MLP neurons of a small language model. Each row is named by its layer, matrix (up: input weights; down: output weights) and neuron, and shows model dimensions 64-127. Each number is 50 + 15 x the weight over its row's rms, rounded and kept within 0 to 99.
After each neuron's rows, "fires on" lists the tokens most often at its 100 highest values on Wikipedia text that the model never trained on.

L3.up13:74 53 34 36 62 71 44 83 43 67 59 54 54 42 48 75 24 58 58 58 49 59 73 18 54 45 30 54 72 57 46 60 71 35 46 46 76 43 82 12 39 62 42 58 39 33 64 79 60 32 41 65 60 41 29 41 47 50 45 53 71 54 22 60
L3.down13:46 22 73 42 52 90 55 88 48 46 34 52 41 38 34 37 58 55 48 53 34 54 70 68 49 54 43 75 35 66 56 79 39 40 46 57 47 62 49 37 76 58 45 61 41 49 60 54 46 34 40 15 46 47 74 67 45 66 51 45 96 59 41 23
fires on: "ing", " All", "out", " of", "ning"

L3.up397:33 60 51 27 71 52 38 31 58 70 50 42 32 59 60 43 60 48 14 39 34 53 48 81 61 46 79 62 79 47 55 57 48 41 61 46 67 31 79 62 42 44 74 68 50 51 33 38 51 63 50 31 29 57 62 49 42 34 49 32 45 68 33 60
L3.down397:41 65 46 30 61 28 56 56 57 73 43 34 46 60 74 46 57 12 47 55 13 40 32 94 24 33 35 08 61 42 68 45 41 56 44 66 73 50 55 60 47 32 41 58 64 53 52 57 59 69 51 51 36 41 64 44 57 48 55 54 41 33 68 27
fires on: "ri", "li", " professional", " small", " tri", "udi"

L3.up612:52 20 52 55 62 41 36 37 72 55 63 67 31 63 63 51 63 41 46 52 11 19 29 73 43 32 58 59 50 50 52 30 50 74 45 48 50 55 43 57 34 39 52 44 51 80 61 22 39 51 44 51 21 60 53 41 54 69 41 53 37 43 39 69
L3.down612:60 33 47 14 60 44 61 45 65 46 39 68 43 43 52 60 64 40 43 55 62 80 63 49 62 22 47 51 45 22 47 45 31 63 54 73 63 44 75 38 63 48 50 55 81 60 39 41 55 40 35 56 51 49 57 64 36 54 46 65 56 50 60 54
fires on: ",", ";"

L3.up524:52 69 54 68 30 65 81 54 30 61 64 44 41 54 58 76 47 64 47 41 62 66 52 42 49 65 27 45 61 55 32 58 49 40 28 73 46 74 51 41 52 69 35 35 29 43 63 57 58 55 46 86 44 71 63 41 65 35 58 59 40 52 59 39
L3.down524:51 74 65 00 49 55 72 41 70 45 49 47 56 50 34 28 53 39 33 66 64 40 26 34 60 55 65 41 57 61 37 34 50 49 64 48 62 21 40 69 69 40 60 46 61 05 50 41 40 43 30 47 43 49 73 21 54 67 50 71 54 61 57 59
fires on: " U", " mi", " Po", " km", " M", "U"

L3.up904:53 77 61 39 63 30 40 30 58 47 67 57 49 68 69 63 55 65 47 43 66 42 66 37 66 55 59 74 52 37 58 45 28 39 46 53 64 19 80 36 35 45 21 49 64 24 43 46 45 64 46 67 37 66 73 53 59 45 60 48 48 68 56 43
L3.down904:34 64 67 44 48 33 49 59 81 39 39 76 46 27 34 52 63 50 75 37 73 28 64 38 85 52 61 58 41 59 53 40 18 73 59 44 45 26 43 38 44 67 38 40 63 40 36 57 57 55 57 32 36 55 76 52 62 46 58 34 50 67 56 30
fires on: " per", " Per", "t", " It", "ot", " Ro"

L3.up1003:68 32 34 39 37 31 53 33 40 43 72 73 70 69 73 58 68 40 71 57 33 69 60 76 47 76 47 29 58 55 32 40 56 45 19 59 57 68 29 47 32 79 48 78 62 68 25 52 33 40 60 67 39 46 54 43 52 64 46 50 50 54 55 47
L3.down1003:46 80 29 63 86 62 46 41 10 32 32 45 45 34 48 53 70 54 34 57 28 53 43 48 88 61 71 50 59 45 38 62 34 45 68 72 62 55 50 46 44 53 60 54 88 44 61 55 48 44 69 58 34 50 50 39 55 57 59 65 46 72 72 34
fires on: " F", "f", " f"

L3.up668:29 68 50 32 81 27 46 36 61 84 69 52 39 44 48 60 40 70 47 50 53 43 48 51 54 50 67 55 53 22 41 39 43 27 69 54 45 52 56 63 57 51 62 35 34 32 62 38 48 82 39 21 29 71 61 26 60 38 50 62 50 47 29 68
L3.down668:59 61 91 52 33 87 56 69 17 49 43 93 36 37 47 33 73 57 34 16 67 51 33 15 29 62 36 45 40 50 53 46 34 66 40 46 70 51 51 27 25 26 42 36 52 69 99 42 49 30 42 43 93 63 41 70 43 67 47 34 73 48 63 43
fires on: " as", "ru", " in", "ra", "ba", " de"

L3.up342:33 52 59 31 38 68 73 49 45 40 34 64 29 62 54 69 65 49 50 54 66 27 63 47 68 41 39 32 58 32 51 72 30 36 34 26 52 53 49 67 52 60 67 60 56 62 80 70 55 31 59 37 56 70 55 32 38 60 52 45 38 67 37 79
L3.down342:54 48 66 41 78 70 63 51 39 40 50 52 62 37 41 43 61 26 27 51 43 64 52 45 46 27 54 36 82 50 67 85 66 38 63 28 59 44 57 49 46 38 34 44 64 29 61 36 52 41 27 39 46 65 60 44 57 56 58 62 47 75 56 48
fires on: "ru", " has", " have", "ra"

L3.up458:41 69 49 48 62 44 38 36 39 35 32 44 34 76 62 58 51 52 35 45 45 59 76 28 48 44 68 70 43 73 50 73 25 23 38 43 48 40 61 61 37 07 45 53 59 68 29 47 60 76 64 48 59 41 56 57 40 62 53 43 53 68 27 76
L3.down458:46 65 49 61 40 57 43 75 44 40 59 35 49 13 36 46 67 43 65 65 49 56 44 43 30 42 58 48 53 48 49 71 46 61 70 63 50 28 60 52 39 56 62 55 60 50 78 49 60 26 59 61 43 51 81 69 56 51 60 78 39 63 48 37
fires on: "t", "at", "ur", "g"

L3.up879:59 50 47 52 22 44 57 42 52 76 52 61 51 84 70 99 70 40 31 36 59 63 63 34 56 53 41 57 61 26 53 69 72 60 37 63 50 75 53 66 67 50 76 37 77 51 51 57 63 56 42 51 69 50 44 42 60 46 54 54 41 46 54 64
L3.down879:51 60 19 30 33 34 45 62 55 62 58 54 67 53 39 63 51 52 37 62 43 26 53 69 63 41 46 69 79 35 34 54 17 28 67 47 42 59 67 78 42 71 52 15 49 47 53 21 38 74 33 56 48 68 53 23 67 68 47 78 33 40 36 51
fires on: ":", " of", " such"

L3.up337:42 38 50 32 33 43 52 42 55 63 66 45 25 46 66 58 48 43 57 55 38 37 37 30 77 45 53 31 42 49 53 55 40 61 39 43 49 54 27 71 55 41 76 27 72 52 68 28 65 69 53 45 63 51 51 43 39 84 46 58 51 72 47 37
L3.down337:61 39 84 45 34 52 47 61 10 55 48 51 63 50 52 23 30 40 69 49 80 71 19 37 61 52 50 62 70 81 48 30 52 49 33 49 99 58 51 41 51 47 37 29 52 42 52 28 67 59 61 35 46 78 34 21 58 41 49 66 65 70 37 38
fires on: " be", " g", " c", " own", " work"

L3.up1:52 49 41 50 31 71 57 47 46 45 58 43 68 65 59 36 27 42 65 48 17 67 75 35 61 53 51 53 24 50 49 91 60 41 49 69 54 65 61 52 49 73 39 64 49 49 51 57 50 44 21 42 44 27 66 34 44 85 51 53 78 62 35 47
L3.down1:56 74 51 62 27 78 53 56 21 55 68 51 35 37 51 50 48 56 58 42 66 56 41 52 43 61 56 71 38 42 53 47 59 70 33 42 62 49 35 50 23 49 40 42 67 42 72 60 56 62 56 48 77 47 72 52 47 42 47 59 51 00 53 36
fires on: "ver", " high", "ing", " Black", "old", "cent"

L3.up323:13 40 36 37 60 69 56 40 50 68 48 59 32 62 40 35 21 65 56 54 13 36 47 33 71 30 79 64 52 53 46 51 56 47 78 79 26 48 60 56 35 26 65 39 47 55 58 47 63 89 37 67 59 54 60 49 68 84 54 35 65 53 71 27
L3.down323:56 39 39 57 53 70 50 55 54 33 64 42 76 59 61 35 66 49 21 67 53 76 39 47 54 67 41 55 59 32 54 21 32 45 55 44 53 45 54 63 56 39 25 88 52 44 44 27 53 54 74 60 22 25 55 68 73 40 62 49 31 48 42 58
fires on: ".", "g"

L3.up329:57 44 72 45 90 56 33 38 39 80 55 66 35 99 57 40 55 59 34 52 30 72 50 43 70 53 55 81 50 64 54 66 36 10 15 26 64 46 58 28 23 29 61 69 42 50 76 57 48 59 41 44 48 38 45 50 55 16 48 39 56 66 42 93
L3.down329:40 50 13 53 28 55 73 77 40 54 61 58 48 12 75 40 51 50 58 65 78 54 61 42 55 54 66 55 51 24 39 54 46 32 86 30 57 37 38 39 46 49 30 53 62 46 68 44 41 49 28 43 65 56 71 49 47 67 61 53 34 79 64 41
fires on: "ed", "al", "an", "ri"

L3.up66:46 68 32 62 23 44 48 57 69 58 42 50 46 60 38 56 55 53 46 33 49 61 44 63 39 89 35 51 50 34 45 53 75 51 69 74 61 82 58 77 47 48 33 60 45 14 63 51 45 50 50 51 65 61 40 42 56 51 39 35 35 58 51 38
L3.down66:36 45 30 56 50 44 46 37 34 44 15 61 29 80 50 33 46 49 60 62 57 71 97 51 43 53 51 57 66 37 45 37 57 41 38 27 33 27 66 47 59 32 11 54 52 68 61 59 49 24 54 38 38 39 66 34 28 70 66 35 73 60 48 44
fires on: " se", "a", "se", "ation", "ne", "o"

L3.up531:22 32 41 51 29 40 65 53 72 58 50 58 47 57 45 79 37 59 61 52 43 57 49 59 70 66 71 38 61 42 70 66 78 57 48 67 38 61 62 87 40 59 83 38 52 58 57 66 66 49 30 60 66 56 28 81 53 60 37 49 59 77 71 52
L3.down531:97 63 37 44 62 62 51 67 53 66 61 47 50 33 40 69 56 51 57 50 27 26 49 13 46 45 68 38 31 68 66 63 36 52 60 52 95 46 53 55 40 50 55 53 32 44 56 54 47 51 51 68 34 76 82 58 67 60 57 48 59 19 25 43
fires on: "s", "ations"

L3.up149:73 69 40 47 32 47 60 51 49 67 35 55 40 62 77 65 35 30 53 50 52 50 38 37 68 80 31 42 64 56 37 43 44 45 39 57 52 69 63 66 64 62 67 56 56 35 45 43 46 14 66 41 59 65 63 68 57 28 56 52 38 64 41 35
L3.down149:68 55 37 46 51 52 55 51 33 56 12 50 38 66 38 37 54 52 48 58 41 96 29 64 52 33 81 58 59 51 53 71 61 48 52 55 29 83 45 41 62 66 54 37 52 44 28 42 47 62 45 24 56 75 68 29 42 63 55 38 36 65 63 54
fires on: " f", " F", " w", " 14", " 30"

L3.up624:22 36 45 50 72 59 31 40 71 49 38 78 44 22 42 39 47 35 58 59 57 21 32 68 43 35 87 52 44 53 30 41 29 53 43 59 38 46 39 56 57 57 60 25 57 50 73 32 35 68 21 56 53 73 56 35 69 65 50 52 68 39 62 50
L3.down624:45 60 49 67 61 46 30 79 46 66 47 62 72 30 70 10 89 66 50 45 60 40 59 53 49 66 52 49 49 49 54 38 45 78 77 55 63 41 37 67 48 44 44 36 71 41 78 30 43 40 45 30 37 39 56 64 43 63 59 33 79 36 46 46
fires on: " (", ".", "\n", " |", " and"

L3.up11:41 35 56 46 44 65 56 42 51 92 62 60 74 53 46 63 37 57 56 42 52 62 53 37 49 65 64 79 44 49 64 15 37 15 50 47 56 52 39 82 66 80 41 54 69 54 35 38 33 45 51 42 08 31 76 46 33 65 39 57 45 81 42 48
L3.down11:46 64 37 27 60 73 62 69 56 57 59 53 42 55 92 62 26 16 30 45 40 68 28 63 23 43 39 45 61 60 46 33 67 43 53 44 51 32 40 74 62 35 51 39 52 50 81 58 59 30 55 54 54 31 55 76 37 58 60 54 19 60 51 41
fires on: "wi", "ea", " high", "old", "ong", "day"

L3.up4:36 39 55 62 68 51 25 47 62 61 75 57 40 51 35 43 51 37 52 52 08 42 38 68 63 41 80 66 45 29 44 35 65 62 60 53 46 70 51 63 34 46 65 66 50 79 54 41 60 64 58 66 34 53 60 53 50 56 39 76 73 53 47 61
L3.down4:46 45 43 46 50 52 63 66 50 46 56 58 26 26 60 67 51 60 67 59 23 43 38 56 44 58 24 57 58 45 44 43 73 41 80 70 59 62 49 52 62 41 34 62 47 55 55 50 62 52 30 47 64 63 69 61 65 55 55 79 57 33 38 69
fires on: ";", ".", ","

L3.up559:64 22 41 66 51 37 65 48 55 65 67 64 52 39 47 52 27 64 76 37 46 46 35 55 47 40 85 52 32 33 26 49 63 56 69 47 50 53 39 69 66 52 83 54 35 68 51 43 50 67 36 70 67 60 72 46 57 34 45 41 61 39 63 33
L3.down559:28 26 46 53 67 56 44 66 25 57 38 69 58 60 69 56 53 52 49 61 20 44 39 55 57 84 32 76 44 48 34 48 25 40 59 67 50 39 57 51 29 47 53 75 48 39 49 25 37 43 26 43 48 21 54 45 76 63 55 68 68 35 43 58
fires on: ",", "."

L3.up170:20 45 24 41 39 65 71 36 39 70 39 45 34 70 59 55 50 62 44 50 29 49 71 55 61 21 41 33 58 60 62 69 47 37 30 54 41 36 43 50 30 25 39 17 64 78 51 61 40 86 48 26 58 27 34 50 57 70 57 49 14 57 52 61
L3.down170:39 48 23 41 50 54 53 45 31 96 66 39 55 61 43 56 38 51 92 47 65 11 34 67 33 72 55 57 26 38 53 39 73 03 72 46 44 59 45 75 48 44 80 47 44 58 48 60 48 79 54 53 42 49 60 52 59 41 46 47 19 30 78 56
fires on: "ative", "|", " Democratic", "ual", "ic", "an"

L3.up844:50 40 49 52 78 55 52 32 64 62 61 64 58 57 46 47 37 75 60 47 45 35 54 55 66 47 48 66 57 37 54 76 72 72 61 66 26 70 54 32 42 25 52 32 30 39 44 33 53 43 50 35 57 57 46 34 40 70 55 44 48 73 57 62
L3.down844:47 58 62 37 23 27 49 33 78 31 39 55 48 54 39 24 50 51 54 51 58 52 46 57 57 42 09 91 59 47 79 42 41 58 62 27 60 30 52 48 48 68 49 65 72 66 44 38 48 32 42 60 57 25 53 77 69 40 56 35 25 60 54 34
fires on: "st", "t", "d", "p", "ed", "b"

L3.up207:60 78 27 58 70 38 59 72 36 40 63 67 39 75 47 81 58 61 29 51 57 50 69 55 44 48 59 42 44 40 40 53 73 48 28 56 64 26 63 47 34 79 24 48 50 70 42 55 64 71 47 38 40 50 37 59 64 28 50 64 65 49 59 56
L3.down207:28 64 56 52 58 57 42 62 28 49 55 50 48 50 52 22 53 27 39 37 24 28 68 48 68 84 60 61 57 45 66 48 39 37 57 51 53 52 55 37 39 45 49 49 35 42 80 70 40 79 55 35 32 48 46 35 50 45 57 59 47 61 43 81
fires on: ":", "′", " as", "–"

L3.up867:59 45 41 66 70 41 27 49 60 50 20 34 39 71 67 62 42 68 41 60 30 63 67 33 67 45 36 57 73 62 48 60 45 41 30 48 58 59 51 29 25 72 54 55 47 51 59 57 68 24 58 25 55 41 42 58 54 57 50 60 50 48 36 55
L3.down867:66 62 68 48 35 59 46 45 63 60 40 67 60 54 42 29 52 65 26 72 77 46 53 39 48 13 77 21 08 51 44 52 56 73 44 59 60 30 59 33 46 36 43 65 40 55 76 18 67 16 62 46 43 58 54 64 26 58 52 43 65 62 45 51
fires on: "ed", " the", "ru", "w", "red", "id"

L3.up132:56 23 50 51 34 31 65 41 78 50 71 50 64 44 44 70 59 76 45 64 47 61 37 75 29 70 48 48 41 41 51 55 45 55 31 18 60 48 63 76 35 48 34 53 35 66 77 60 31 49 56 37 45 58 35 68 54 80 29 79 34 79 66 42
L3.down132:71 47 53 50 31 73 54 62 64 62 55 52 75 85 56 52 44 18 47 48 55 53 65 26 26 47 51 37 42 49 70 79 41 53 87 56 68 56 64 64 58 56 38 57 47 42 64 42 39 64 55 53 49 67 53 47 78 56 63 53 41 35 40 70
fires on: "s"

L3.up182:28 57 34 41 42 38 72 58 45 58 49 78 42 62 26 54 37 58 36 51 63 59 36 37 54 61 58 56 54 38 57 79 52 46 35 41 72 45 56 69 52 54 30 49 52 45 50 45 43 72 34 82 47 76 43 51 62 51 45 44 76 66 62 23
L3.down182:39 42 72 47 63 52 62 41 77 30 59 68 41 44 51 65 40 18 48 29 73 51 64 38 44 09 29 56 45 68 38 27 58 71 46 40 64 72 49 46 56 62 73 60 61 40 20 70 25 47 46 55 66 71 56 74 51 51 73 65 46 44 49 65
fires on: "es", "ers", "s", ")", " were", "y"

L3.up990:59 38 24 20 28 46 59 17 51 64 80 85 54 87 38 46 74 59 68 41 60 33 24 56 45 44 59 55 38 21 43 56 60 60 53 68 45 55 41 47 61 55 59 47 42 29 79 48 54 49 44 62 75 40 61 43 44 63 42 61 51 65 79 50
L3.down990:56 52 35 29 52 48 47 42 56 46 52 69 66 55 20 55 74 66 58 34 60 50 40 48 34 38 42 74 32 42 34 23 66 64 62 47 26 42 44 51 55 61 41 52 38 21 59 57 51 33 45 66 66 52 59 56 64 51 47 61 22 70 91 57
fires on: "ist", "ff", "st"

L3.up865:61 34 43 38 61 45 34 36 72 45 65 86 28 68 61 69 74 47 41 56 40 54 64 55 40 50 18 59 53 34 30 52 66 61 28 38 48 79 67 36 46 41 37 46 42 29 60 20 25 44 46 39 60 48 45 60 52 49 49 23 30 74 55 58
L3.down865:60 38 68 53 48 30 69 48 19 33 30 52 80 47 25 33 57 53 58 54 29 98 78 47 37 35 33 57 81 52 41 53 64 39 20 48 52 43 65 41 42 53 46 49 25 87 36 27 40 55 88 20 54 70 51 47 54 39 51 65 17 69 72 54
fires on: " ", "o", "te", "re", "e"

L3.up794:66 26 58 33 32 52 42 40 61 35 76 79 41 59 69 63 32 51 57 51 47 23 52 25 58 46 37 69 81 71 51 43 51 52 25 38 54 28 50 22 44 57 46 32 44 72 44 24 54 34 42 39 63 42 42 53 50 55 53 35 44 56 35 35
L3.down794:58 64 37 61 51 36 59 71 50 35 29 58 61 43 34 33 74 71 63 63 70 39 23 50 68 59 48 46 47 49 66 68 55 43 75 70 30 35 61 53 58 44 54 33 45 47 62 56 70 21 25 80 32 48 66 64 60 61 51 54 41 43 39 68
fires on: "t", "et", "d"

L3.up548:51 20 48 76 60 56 61 71 64 57 48 64 51 67 35 80 67 41 46 31 11 57 56 46 51 42 54 53 93 58 56 49 53 65 64 76 17 37 52 41 57 53 26 66 49 60 86 40 67 40 34 61 47 46 51 43 60 69 39 58 59 51 26 47
L3.down548:57 81 60 41 37 57 44 72 64 47 58 00 50 45 40 40 18 66 53 61 56 25 65 74 46 61 24 31 42 64 67 38 63 52 63 60 41 51 43 69 39 63 38 72 48 43 37 69 66 40 35 56 54 28 54 50 38 33 65 53 45 35 55 35
fires on: " up", " on", "ated", " so", ";", "ate"

L3.up658:38 74 41 54 69 89 38 38 55 28 46 48 47 65 71 55 57 43 18 42 44 70 53 54 29 23 40 88 56 67 35 67 15 37 38 19 22 61 57 49 27 20 68 53 40 61 66 41 71 33 68 41 66 55 57 36 56 44 47 32 39 38 65 57
L3.down658:54 29 56 37 70 15 47 57 52 67 79 31 63 42 42 64 43 52 76 50 38 47 42 43 64 51 28 41 48 74 47 40 40 33 70 53 15 55 49 30 42 59 73 70 68 46 75 32 63 60 50 45 37 34 67 34 87 60 54 49 30 21 51 53
fires on: " in", " at", "\n", " and", " with", " under"

L3.up921:35 37 73 53 38 58 44 51 42 44 69 68 35 80 61 74 53 58 70 45 53 37 38 40 51 53 52 61 72 38 47 25 37 63 45 43 67 65 45 51 39 51 46 40 46 67 58 49 61 60 45 35 36 41 57 70 52 62 45 48 30 58 45 91
L3.down921:67 26 78 45 33 67 63 61 53 64 28 79 76 27 46 41 16 47 45 65 34 59 32 51 38 56 43 65 52 51 64 60 65 69 59 73 56 46 61 59 61 55 58 59 51 66 51 33 68 39 54 29 76 56 66 58 52 52 35 42 75 41 51 50
fires on: " 19", ",", " 2001", " November"

L3.up248:48 49 44 65 51 80 56 49 45 40 30 68 41 62 52 71 40 71 70 43 41 65 63 30 50 18 29 74 51 68 44 44 41 47 55 33 41 37 52 16 41 50 64 15 56 57 74 43 71 31 36 70 63 55 38 44 38 68 52 39 58 74 40 45
L3.down248:64 27 73 75 23 60 44 60 55 60 51 33 49 68 36 46 12 50 45 47 56 26 44 41 68 53 15 35 20 70 79 61 72 86 25 68 56 55 38 43 61 67 50 80 46 49 65 46 43 57 54 47 65 47 58 67 67 47 52 38 32 41 49 71
fires on: " part", " result", " finish", " sign", " And", " hold"

L3.up368:61 59 67 29 38 21 70 51 40 65 59 77 44 96 82 58 67 37 36 41 52 50 51 19 67 33 62 71 39 42 28 60 60 39 12 56 59 66 36 51 51 55 47 16 51 30 40 47 75 62 35 60 60 46 61 26 60 57 60 58 22 47 56 35
L3.down368:42 62 44 39 25 23 47 43 58 36 36 38 32 54 60 37 65 66 29 60 69 43 21 41 87 45 50 38 50 52 54 57 45 75 68 41 63 44 56 71 39 80 47 19 62 72 44 50 42 65 53 39 51 43 46 52 50 64 59 49 59 46 51 49
fires on: ":", "-", "C", "P"

L3.up89:48 50 61 69 39 49 68 54 64 50 67 44 49 54 40 33 31 80 75 55 52 75 43 39 52 69 71 54 53 56 23 81 53 31 36 33 59 47 63 48 35 73 23 62 46 88 53 69 47 59 31 63 15 52 40 28 33 47 44 73 51 65 29 10
L3.down89:58 49 51 38 24 53 63 39 11 56 78 36 22 34 53 48 62 71 56 48 39 50 61 52 78 56 51 50 62 31 36 39 25 39 73 25 52 69 55 74 34 80 37 21 48 38 55 42 32 41 50 52 51 76 41 22 30 57 44 66 07 49 74 32
fires on: " Po", " Ja", " Ra", " Pi", " Si", " Ro"

L3.up1008:29 35 39 61 45 30 57 30 70 88 41 60 44 56 41 74 59 69 52 50 55 46 58 28 57 32 49 42 43 50 42 76 60 59 65 84 60 79 57 87 43 39 59 32 38 48 40 55 54 81 21 36 51 63 60 46 52 47 54 45 35 48 42 54
L3.down1008:54 54 48 05 65 50 69 52 53 54 48 43 42 50 50 58 53 50 24 47 62 86 68 77 26 69 67 44 30 46 62 56 70 74 54 58 51 71 44 81 55 59 51 72 34 55 38 17 33 54 72 20 56 33 44 63 79 53 47 39 53 11 39 24
fires on: ",", " such", " known", " like"

L3.up295:53 35 24 72 52 68 48 84 60 94 92 46 58 52 43 58 41 52 28 45 58 43 40 39 67 30 24 42 41 47 37 40 76 45 54 60 39 65 36 54 49 39 40 54 43 51 73 61 60 48 33 25 45 20 63 50 46 58 64 45 51 73 34 31
L3.down295:28 44 47 99 63 40 39 54 52 63 85 83 50 68 59 41 34 53 49 41 57 70 47 36 37 73 28 14 43 79 32 48 75 55 28 71 58 87 54 30 77 75 38 29 45 15 28 19 55 30 71 51 68 14 39 51 43 44 48 44 32 46 49 61
fires on: " no", "po", "en", "fa", "A", "for"

L3.up758:43 72 28 49 65 58 41 73 49 65 13 49 45 43 44 41 28 48 22 63 46 54 59 63 42 55 55 51 90 58 32 63 38 49 57 66 46 62 65 63 38 54 33 31 47 51 54 57 82 39 41 41 43 43 41 10 62 49 47 49 79 45 53 47
L3.down758:56 65 59 74 44 63 59 57 51 27 36 64 40 37 49 32 33 55 39 58 52 53 50 58 41 08 42 53 39 75 26 49 21 53 51 53 54 66 43 52 67 65 18 54 46 27 57 59 45 38 44 48 43 69 59 53 31 56 49 70 56 83 50 38
fires on: " Su", " A", " In", "-", " U"

L3.up975:32 15 64 65 78 62 49 64 54 69 40 55 58 42 82 58 56 52 44 39 44 46 50 57 47 64 62 65 44 28 57 62 21 45 70 82 52 65 54 70 35 27 86 32 58 38 84 52 48 62 45 31 56 67 56 23 70 67 42 31 40 43 43 77
L3.down975:38 56 59 52 99 57 38 55 29 54 44 56 65 27 50 40 70 49 39 27 69 59 45 65 32 56 48 61 55 32 58 44 43 23 69 41 60 65 42 58 68 27 48 67 81 30 56 59 51 46 60 40 53 22 57 27 71 61 42 42 39 18 86 48
fires on: "|", "\n", " |"

L3.up280:56 60 65 57 55 47 60 58 63 72 17 38 24 54 53 33 40 90 67 53 20 69 39 25 49 67 56 67 60 48 47 56 32 51 45 30 49 25 66 35 36 25 39 51 34 46 36 60 52 58 40 37 45 63 50 23 37 29 54 55 16 64 22 20
L3.down280:45 54 70 69 50 52 39 42 31 53 15 30 34 39 33 44 53 73 52 52 46 39 55 38 48 56 56 58 35 51 49 52 42 58 67 64 38 47 74 32 69 60 39 46 44 45 61 51 69 59 59 43 55 41 48 13 42 38 47 31 47 45 40 31
fires on: " Ra", " Na", " Sa"

L3.up330:47 46 40 34 47 40 40 81 46 81 44 55 48 57 43 92 41 67 44 35 69 53 77 31 40 55 42 59 40 30 49 69 63 54 33 47 81 33 82 31 48 61 25 54 52 38 46 60 41 36 12 67 56 67 25 38 41 57 43 62 62 66 50 41
L3.down330:27 78 60 54 49 75 57 64 44 38 75 72 63 80 73 84 45 42 53 45 62 61 51 49 48 47 60 51 36 50 40 36 66 42 29 49 52 57 63 32 59 62 68 62 48 48 34 50 36 42 69 47 16 41 53 55 94 24 56 73 57 43 24 44
fires on: "ing", " list", "es", "view", " All", "s"

L3.up928:70 37 76 34 44 88 39 38 62 54 31 76 57 63 71 53 56 44 61 47 41 64 23 51 42 24 31 76 65 50 30 32 31 38 52 68 74 31 52 50 24 26 71 69 46 46 63 40 54 58 15 38 75 48 59 40 78 48 52 43 41 29 52 57
L3.down928:35 29 47 71 63 36 44 66 65 62 54 76 53 29 32 46 55 37 58 46 44 20 30 54 30 60 39 53 35 30 60 25 71 54 46 52 30 55 50 65 60 52 50 74 49 59 44 43 65 62 37 50 57 65 53 71 61 44 51 51 37 33 35 28
fires on: ".", ")", ")."

L3.up378:33 41 58 27 44 34 65 42 59 68 28 79 45 39 45 52 34 51 52 67 39 48 60 75 51 87 46 70 90 49 52 51 67 52 30 36 73 50 63 58 45 40 46 66 46 61 56 27 62 60 53 46 32 75 52 34 58 80 34 32 86 56 41 39
L3.down378:28 34 54 60 44 22 66 41 56 48 40 73 37 44 76 53 43 51 78 42 70 23 82 47 57 67 55 58 47 59 82 24 38 59 55 29 19 49 47 25 66 63 56 41 42 36 28 55 58 34 61 65 71 43 36 80 36 50 57 38 60 46 52 60
fires on: "de", "re", " de", "s", "e", "ar"

L3.up832:30 43 25 43 34 39 41 70 51 63 40 70 51 92 55 28 52 55 43 47 55 38 40 47 88 58 34 25 36 25 17 63 47 80 40 42 68 53 45 77 43 55 60 38 62 41 46 57 39 57 76 43 43 36 53 28 42 60 47 52 58 54 50 34
L3.down832:53 32 48 47 41 34 35 57 57 70 54 35 40 74 37 18 48 65 71 52 47 60 43 40 56 46 60 39 40 16 60 49 66 67 10 54 24 37 45 66 58 45 64 51 46 38 50 49 58 46 65 39 79 51 52 68 50 54 43 28 58 08 54 56
fires on: "va", "vo", "se", "ir", "val"